Weights of a small GPT-style language model, trained from scratch on English Wikipedia.
Training: 1278M tokens, 9751 steps.
MLP neurons of a small language model. Each row is named by its layer, matrix (gate and up: input weights; down: output weights) and neuron, and shows model dimensions 80-175. Each number is 128 + 32 x the weight over its row's rms, rounded and kept within 0 to 255. Numbers have three digits each. A neuron's up and down rows have the sign that makes its largest values positive.
Before each neuron's rows, "raises" lists the tokens whose logits its output raises most directly, leaving later layers aside.

raises: " years.", " years", " mid-", " history", " years of"
L7.gate2168:101112142123131126180113137109140218187191135133124084093105200084126158139166118161116076147165180123084083099142122122104135092158139092173082101141098127130156148133100113069098091170069120131099156113167137135117155108127151149188112112092058116129096142119127116160120161133178136174
L7.up2168:083130104170117088117117092102136149139121143165151131153166152097077144140112177134126127146172168082172119140080061173056118106133112118147092109128079122140106113099134142128088113119138139133088197127139122093119244090122132046101101136096120167127159165125116159119176138118165180144
L7.down2168:121088139120123078117123131128095098125143158141073103137157167122111114166078128082153146072197134114146140111119169121131161121158133082203107138092151104083168157098063105125106134104130107170118115140180097087142176133131159161163144129132082150135092070069166150104069198123133108147

raises: " always", " never", " joined the", " become", " seen"
L7.gate230:093105079110152117157121186145162120119111106186145091121109157160112173153121086132160085169035195103080076112123121134094145136115158095163149119123163095184149129172101081057146117107125087156063166150103100115133142075154105104118165081083107156171113107122122050100084121134117154125
L7.up230:129142091141130101170129152092116144142120151134157134159125160190137177122084125083151095110113120140144157143103131114158130102137161092167146078124120102138110082122137076121144168149130133122128144169109094124114176091141055119093140152119145149134112089101136108172105139125091159154
L7.down230:109111067131125135157156086128177222072078083104125196185156184069070164146096148161138108141185110160148128082163118139106143206093146188161083110096101182167178131125170160167082143107063134191186115117131133177105126112096114127123125157139141080092116137153113092142129112093144170125

raises: " years.", " month", " hours", " weeks", " years"
L7.gate1343:136109069141134102153130185148118169172138107170168095113106186101085164156073073124118136170168140085083132136153137101129131101138097113155127113140058132182087085087125044109117151153134115148141165102148106102082057181153111130118135144132077123067079099100147075073156128147125062151
L7.up1343:117125124145109135142140178126171200157125095108156091146095186130118200185085149081178138166155125054101164089113124093122130119087087137138153088176133106145093125100079127086138182081179165111097169135177115138130065074176076130137104122133108160057082102128164154096110084144102087098
L7.down1343:202139128139069132180083189105084149158194143096125052117151183149115132126066144147138187156161148050140160115127151110123143115115120129100119106099166072119157110100140140094125060165201114152123107116067149097124104140178146134170132073104128104110079129142125124126120174088175130143

raises: "west", " into", " east", " Atlantic", "ward"
L7.gate1655:142191117121119185130128139135076156102140136077165163148191183139132128090147165106102126125117108107074189182151172050138122136107075123074108126191099180129166127120128135116119127106099123127159163146067111132101168070153170165123104109107166113034106176115134134141142130144097120118
L7.up1655:156123144116127097119113112125101135042120104110103072137138093076120138101132106120158080144182091129077161105090185068132052134112083106126151153104095152180162117096102135065158093096099165175151108151050130114117178100135133110160111117123121123028078126134137156104179131172093146152
L7.down1655:149131166114108119103125095155115159196140086153114157141174100119140126114156203083085118111113074153118205167061123161105088108205116103143147127109134110104157091184088200146147097151113119140157173095191134098122150173170148134118132106122112153118068095134072137115074141129170114090

raises: " World War", " World War II", " years", " seasons", " years."
L7.gate270:108172096173058119099152151163171161166180097130124097072130189050113153150065102060089106123152174070142092140137125131116152080159107125144139118104131100119112122084117113092144149127138069129120100183193148142102102116145139118185127075124096142128114173120121145194114146083137162133
L7.up270:147111118185160061169130126065152113132084117105137108164123135090119114122051145136089156136142081157125123150195146183135111115137147185166157127099114100135143068127089105068147128088136091112133158179132098133056116140156137188157128076127096117076113128140127107142108170100132112143
L7.down270:162122114183094088169162149124110151165197119184148128112155169134162144153084116115145110149168184089144109192141099143132176131029100115162086112112121098115093103103103163109151094106123079038112108109108115097116090147127136071172108083091091138111090100118100154126099204094145169134

raises: " than the", " than", "w", " countries", " part"
L5.gate380:125142187149124113203125153153108205113157149115190165153106152121157175112163180101194164183125169104106102101078090101193163119150116123058164104075157130153102128140156100137088134151154188162084158143123138154091146156154102161194155186127118122143138143144102181112153123168071125145
L5.up380:148085129154162123078135152073104171138141095156112110131167098101106183120152118136153143141188168096162172123059115118111099151090089078128135106113136081096074116173174133171176089120178140064044156142141121099128152159123100114101059088146132155172114153156118101130151093208159153124
L5.down380:133170111073178165167182219113149140059167143114105115119148135128138187101142134104180177129117104104105175155159169160143058200124109118093082111085131158102170132132099118114119166164057113116102129102138062190113105124140170155175195143163103075093087122143171133166170140132172134093

raises: " record", " recording", " track", " tracks", " Billboard"
L7.gate924:151211164151096152102079114143158072138149115114101106133112084119146102110104162141139110128079160146148080107101171148146114104148129133116069160106155099164151160120144081126129112118112163170137147116044080139121151152172140143132136077154168102106070131147110107117101135157107118139
L7.up924:088138136093129094107110177136142086140145094178103167118108077117107138116120228157111152154106110109134173159079146124136104120138154152106104133136176116184138119131122132101111103113103153125197159149114171139135152160133064116161114134133161130116136151173140077085110093095089099122
L7.down924:139159144118074147122166153109108099119161040164103115117165066170080125119085198152116130166119185084128132098163131122123135099187109127116086108081172080132130190159111149116069148121133083113154174121141136113109126144121178115134168131134135081160072077143083163098105164133152075184

raises: " this", " these", " of this", " this time", "There"
L7.gate1657:120137100115110145107131148176127121156162130099183162095105137120119100149145121137116092099109145135173144093169116116144182111145079084119167104119132111099160166076126138186129124096087090129139114104110114126113113109159137137100129130133180137156144167156104118083163142118146130071
L7.up1657:107147159121131114137108138116223074161073155050169113090123174177153103143127188146166213108125087160168100139175095130145186139172120170156141157121117155213103114193164086128141109166131111109135137135150103103134080180098155097100122050113136106131148148160170074114101097183133112135
L7.down1657:159120102105114131114112142065154134195143125092130184112080154167156113136119126110073107110146115117111132152118074194152099200143113144140072180127121155095181187135099197184105139103106176141134093108112117069112141094092139153178196110151170095104152116100138183071130154083072136106

raises: "ength |", " | Date", "itle", " Player |", " Location"
L7.gate669:155095071093184171123110143118125100063115058104105089154077137131116156147133088135089130123158154106124124143114096023132136147121140131134155152187098129150084091137107185130158154155085107131135169205172132121199222129115130157125109117124085141088189122115107195129123102154110178173
L7.up669:098150114160142137152142140159103170129070090147147155135100092123131127151160178143188122175161156130089139172159055124152165122094125132141125112066185152184053081104141116180119126202155096133096092123184109093155121119146125166090169100105110142130127159118102141123101128134134167116
L7.down669:133125140160119156129134131080115133141156143129080143157113106124153125139059068056100080173122165096150167115115181109140112204162170123085142162168143152104164105148106191115148168074125121119169135167070160159124149128150165152103126123095132133079122113141165123125107186085132105144

raises: " is now", " makes", " had", " they", " has"
L5.gate2296:116064096078126108095154128106082166152156115142085102135132110044161127073106155160137158149152193102095101167144122184124152120082132111159115151104169087120166151160180076176137100125090110124102127162059120110101119137076120142085124112101121135107116096145138138101051132125142109102
L5.up2296:075093126156151159128175154070087135190109148146100140116112090106152115096133122141076146177131157128121077121098107156115136164087190117140100119181109050134106145164209153111160142143097159118075091190128062107093130159075131140103161157126183113071151094142123095097173145170156170120
L5.down2296:065108111152110206162178132110118082100093109140135139126125153156058127166049153144149108121084103130141112099189043096168115141135094111137075105138173100153109126157118118188119098040150094118077166157188077144126127116036161091178097122120148155086124141159137154125065149073123095151

raises: " hundred", " around ", " approximately ", " million", "400"
L7.gate1708:111104132151197138136121139105108145172225110094170142088066148189058130116074076143128119122125124141132062181133107130045192129149152094086124072140083087192116164078096123074124098141134098102107172183136129164073115147163094118158123145105043104130141139155131141090193134098135124231
L7.up1708:114157117095124127096097144116119163109153056122170117052141148137074119220088120140130130163118119047126107119104171131126134119174135185142095075113140124148146096105115124108067126066128095151100136078124151096130094128088057124168105179140135172236112073163081126126129121152115115117
L7.down1708:170131096114162105125116178103133133121141151089104171120086150192149165141050087100114073122178108090121165076092114116075096141105100157130164105178172148126135103117108153123153119081144114155101096127130112140093103111146121192187139139070142126151150135142188157194152138135119099122

raises: " language", "-American", " Civil War", " word", " American"
L7.gate17:146071115118114134113183106122106113121180143115092049103100103126065211156140057127126175116124134135127126159099100121095131113143147142152093147105104190101139142137151130108118140112097091134158101128141120159139170108110146123109154157151125076079108133148129078133185070128122130153
L7.up17:153116141097163124172146133099128121101112149108109087142048092108115201125076098110114159120095117114115074126104088111108098169140170171125124115129084173138133094154111117167134137137111018169091120138100124156060155093117102124135157137122127108140096113149138079176130120151123090144
L7.down17:143138132104104105137121162134164058073121138165156115103077089110076196172113149101160116152176125169146108140166108106098182156118148170128185146119127105110115070123192124110100087108156098100099132214057063108083133152036117130140108121067126174134122132116136160066122142107122127192

raises: " \"the", " los", " \"R", " \"S", " \"E"
L7.gate1354:119116087158152112072090181134072144085147112096099140174120170146149074130080113100124148096127161108114156139119161072102178132114127122131174080174035053102134128062129092125125079166119127134109107151135096123182139134098139102150099075071124089145137165111155103121139106115102108135
L7.up1354:121160129155090129133105115127087136113209126083148106074135136167091182081106131089092169119177176164155119126096135123121077098115170111113167134115167125126163093088139133176165109132186069119130134164139120122130078173125177111122103166146113126108157122102149147163111144095143170128
L7.down1354:147121100155145179129116122140203158082113107084163194085139079104092123151151137138148127119114152105136162119084148061155150124130093187188154105144152130140125090098118118183142166057126103132137116147124123171116139096128125081138107101153104133126197045154094111140133107088151102102

raises: "s==", "s'", "s | ", "s a", "s |"
L7.gate1242:160080168086137083166165115137162115130110138130147057108170086134142197116170131154074142163159150132101055105113122155136143130149122126181140146087114120135123170071097117172104101151046093140138142135169161063141127088130147133139139104214083177136077119115102067116132125108131153113
L7.up1242:152100144108093140164146145179132166183130147152155070122104071129103186178105185116119119212122141130148209114160090116089138139111098112116099142100099084120093125095123144128160139153129142104093094157145137090152224126139073122135099182127121098127129129113168103130074105186146181124
L7.down1242:129126079172151088121116115141102140124109136093110150158129145154088172075162126148115170134171141172123120129098146191166104076124096115172148150191091129113110108102097078158149133090149191114108149066138150130130082131123109126111137137080177161113077128200072148136195125185209086123

raises: "ic", "ics", "ology", "ics.", "ically"
L7.gate1107:120096135117177140101086203156208060109110116169097146151145147151139177177138108143116138227127134187169093115107171173119176147068145103119168107154120077083122138153141144136153166133114116076101108120143116162127084147119118049072151148179134132123083117111079147108132128099139146098
L7.up1107:100137113054115103096123127163143020066134093118078137192156093221158121143184138107182141141174107114159139181095146116118187158142146161144055170142150113157144141211172144099107129099158123081084076138150194105146154156165090105084115206112180141158138151173137143115113216090184086131
L7.down1107:168149149087114171132100103082100125073140151166098142127112119152125118164117138136117153093121185163142110130119150156140110152156149077151122061034133175105172134128117166141182160061178153177099084105088175096120091091097137083111114103119108126135083097172101083108169157124171130145

raises: " Michael", " Robert", " Richard", " Daniel", " James"
L7.gate1798:110135134140125169153153113082122130160143116104088142158178076098162131179112131108139189128138097116116070145145133080143128130094133081205155109090148129194153135115139162135101115144146129085111165086177165166129132120122133157079161185142132098181151171229067090117142184141161150148
L7.up1798:097115127052167144148115127126146100151116101141136125102143151054166111105114131159171125186133092135146125121130087096165119141080108100219129121120136105179173151118163109121143155176185119138121159126162163111140146111162098145139177188061118108141074133125117030150197168087148199153
L7.down1798:065225155133135103147137122154108159084103114107116111173118119161141177161120116141143124129112150140088145111125110122100122151185087157101146063104140139140121146115092148146071068116176107114093107128142145107122099143130147147105165108123113128184145183101041159113186160170189118074

raises: " countries", "-American", " Africa", " France", " American"
L5.gate1750:124096138115088070122134175104130129145119054109226167176097107080091218181133131150138151157116170140115175169109160149065134165123048099156177123138087203130141140120051055134108120111105086150124179105121086130149156073105189119204172130116148137136134128125118116164126116141167116137
L5.up1750:102143091078107134160172196169137158085148133117193113133087144104087154142087165151124128169139106108119179163086142141110158195136088106080120146165165129129149105090093107141100145090077096133084133091089108208116124089098098149107137115109082093128134119120153081186188091107139134143
L5.down1750:127187129130115100172057131120155185183153094123125093100122079123136123107100179094158076168114149155086107142174144113134183126129122143131137140077175153141115117097193115178090094090083137120110157131101120112139147110101127126132117193116085188095177131194098146099111090105173074160

raises: " goals", " footballer", " football player", " goal", "EFA"
L5.gate1637:123122131072155116171108079078145120122144132122109161190166104159085120154156159127145126143104178128147059153163101125119097100162127111112131129153135160150110138114167098169101089103144200089080102108153103106160134133159163127161195111176176092119134112107174115128175098178122114117
L5.up1637:117155125104065109154124088114120122119117154062110117176123104119120069146149131161127076151053156110115126138190176145122115115156103161150112110144120135106098133052154076126136105090188140065163110133130106133172095136170120134175115161140143083117084131144160081159143118139064174143
L5.down1637:141152132094134163114173183072128081129125146103139146099197089166127098094076138135086062128086104149126120145119142198155125100176080118162137103139134115168101117161167126164124131157108139204102193123183156110125113155067127091160108137137185105136103155136145100099162140176127144164

raises: "book", " book", " text", " published", " written by"
L7.gate1542:107116112092107087118108129156140135073114146148076080113146160183129126122089103194134123179190130179066159180153157173122128136093100178129099166172122113112179121124130156118066163143107135107120092126126118200049063139146076132161150184160125106134111206074136179143123133106157139090
L7.up1542:108097131147206107160178126149145109115109101116115118206131213156077112112152133125126166174088144141091155101131173107102070077088080113141122148227110123086143148156113099121145118169092136175086128134132105149124128098159070147136153130151149162102128131107134132102164163095099120120
L7.down1542:104121154105103124088111133135147160166090081154118182122150101179126134084127100143040106128144089142095162175162076174137174135104149127130093115146114123120160116119146148173084126093124137126131115110132142167065125108097119112093098137093123111099053131063104128110112170114170132141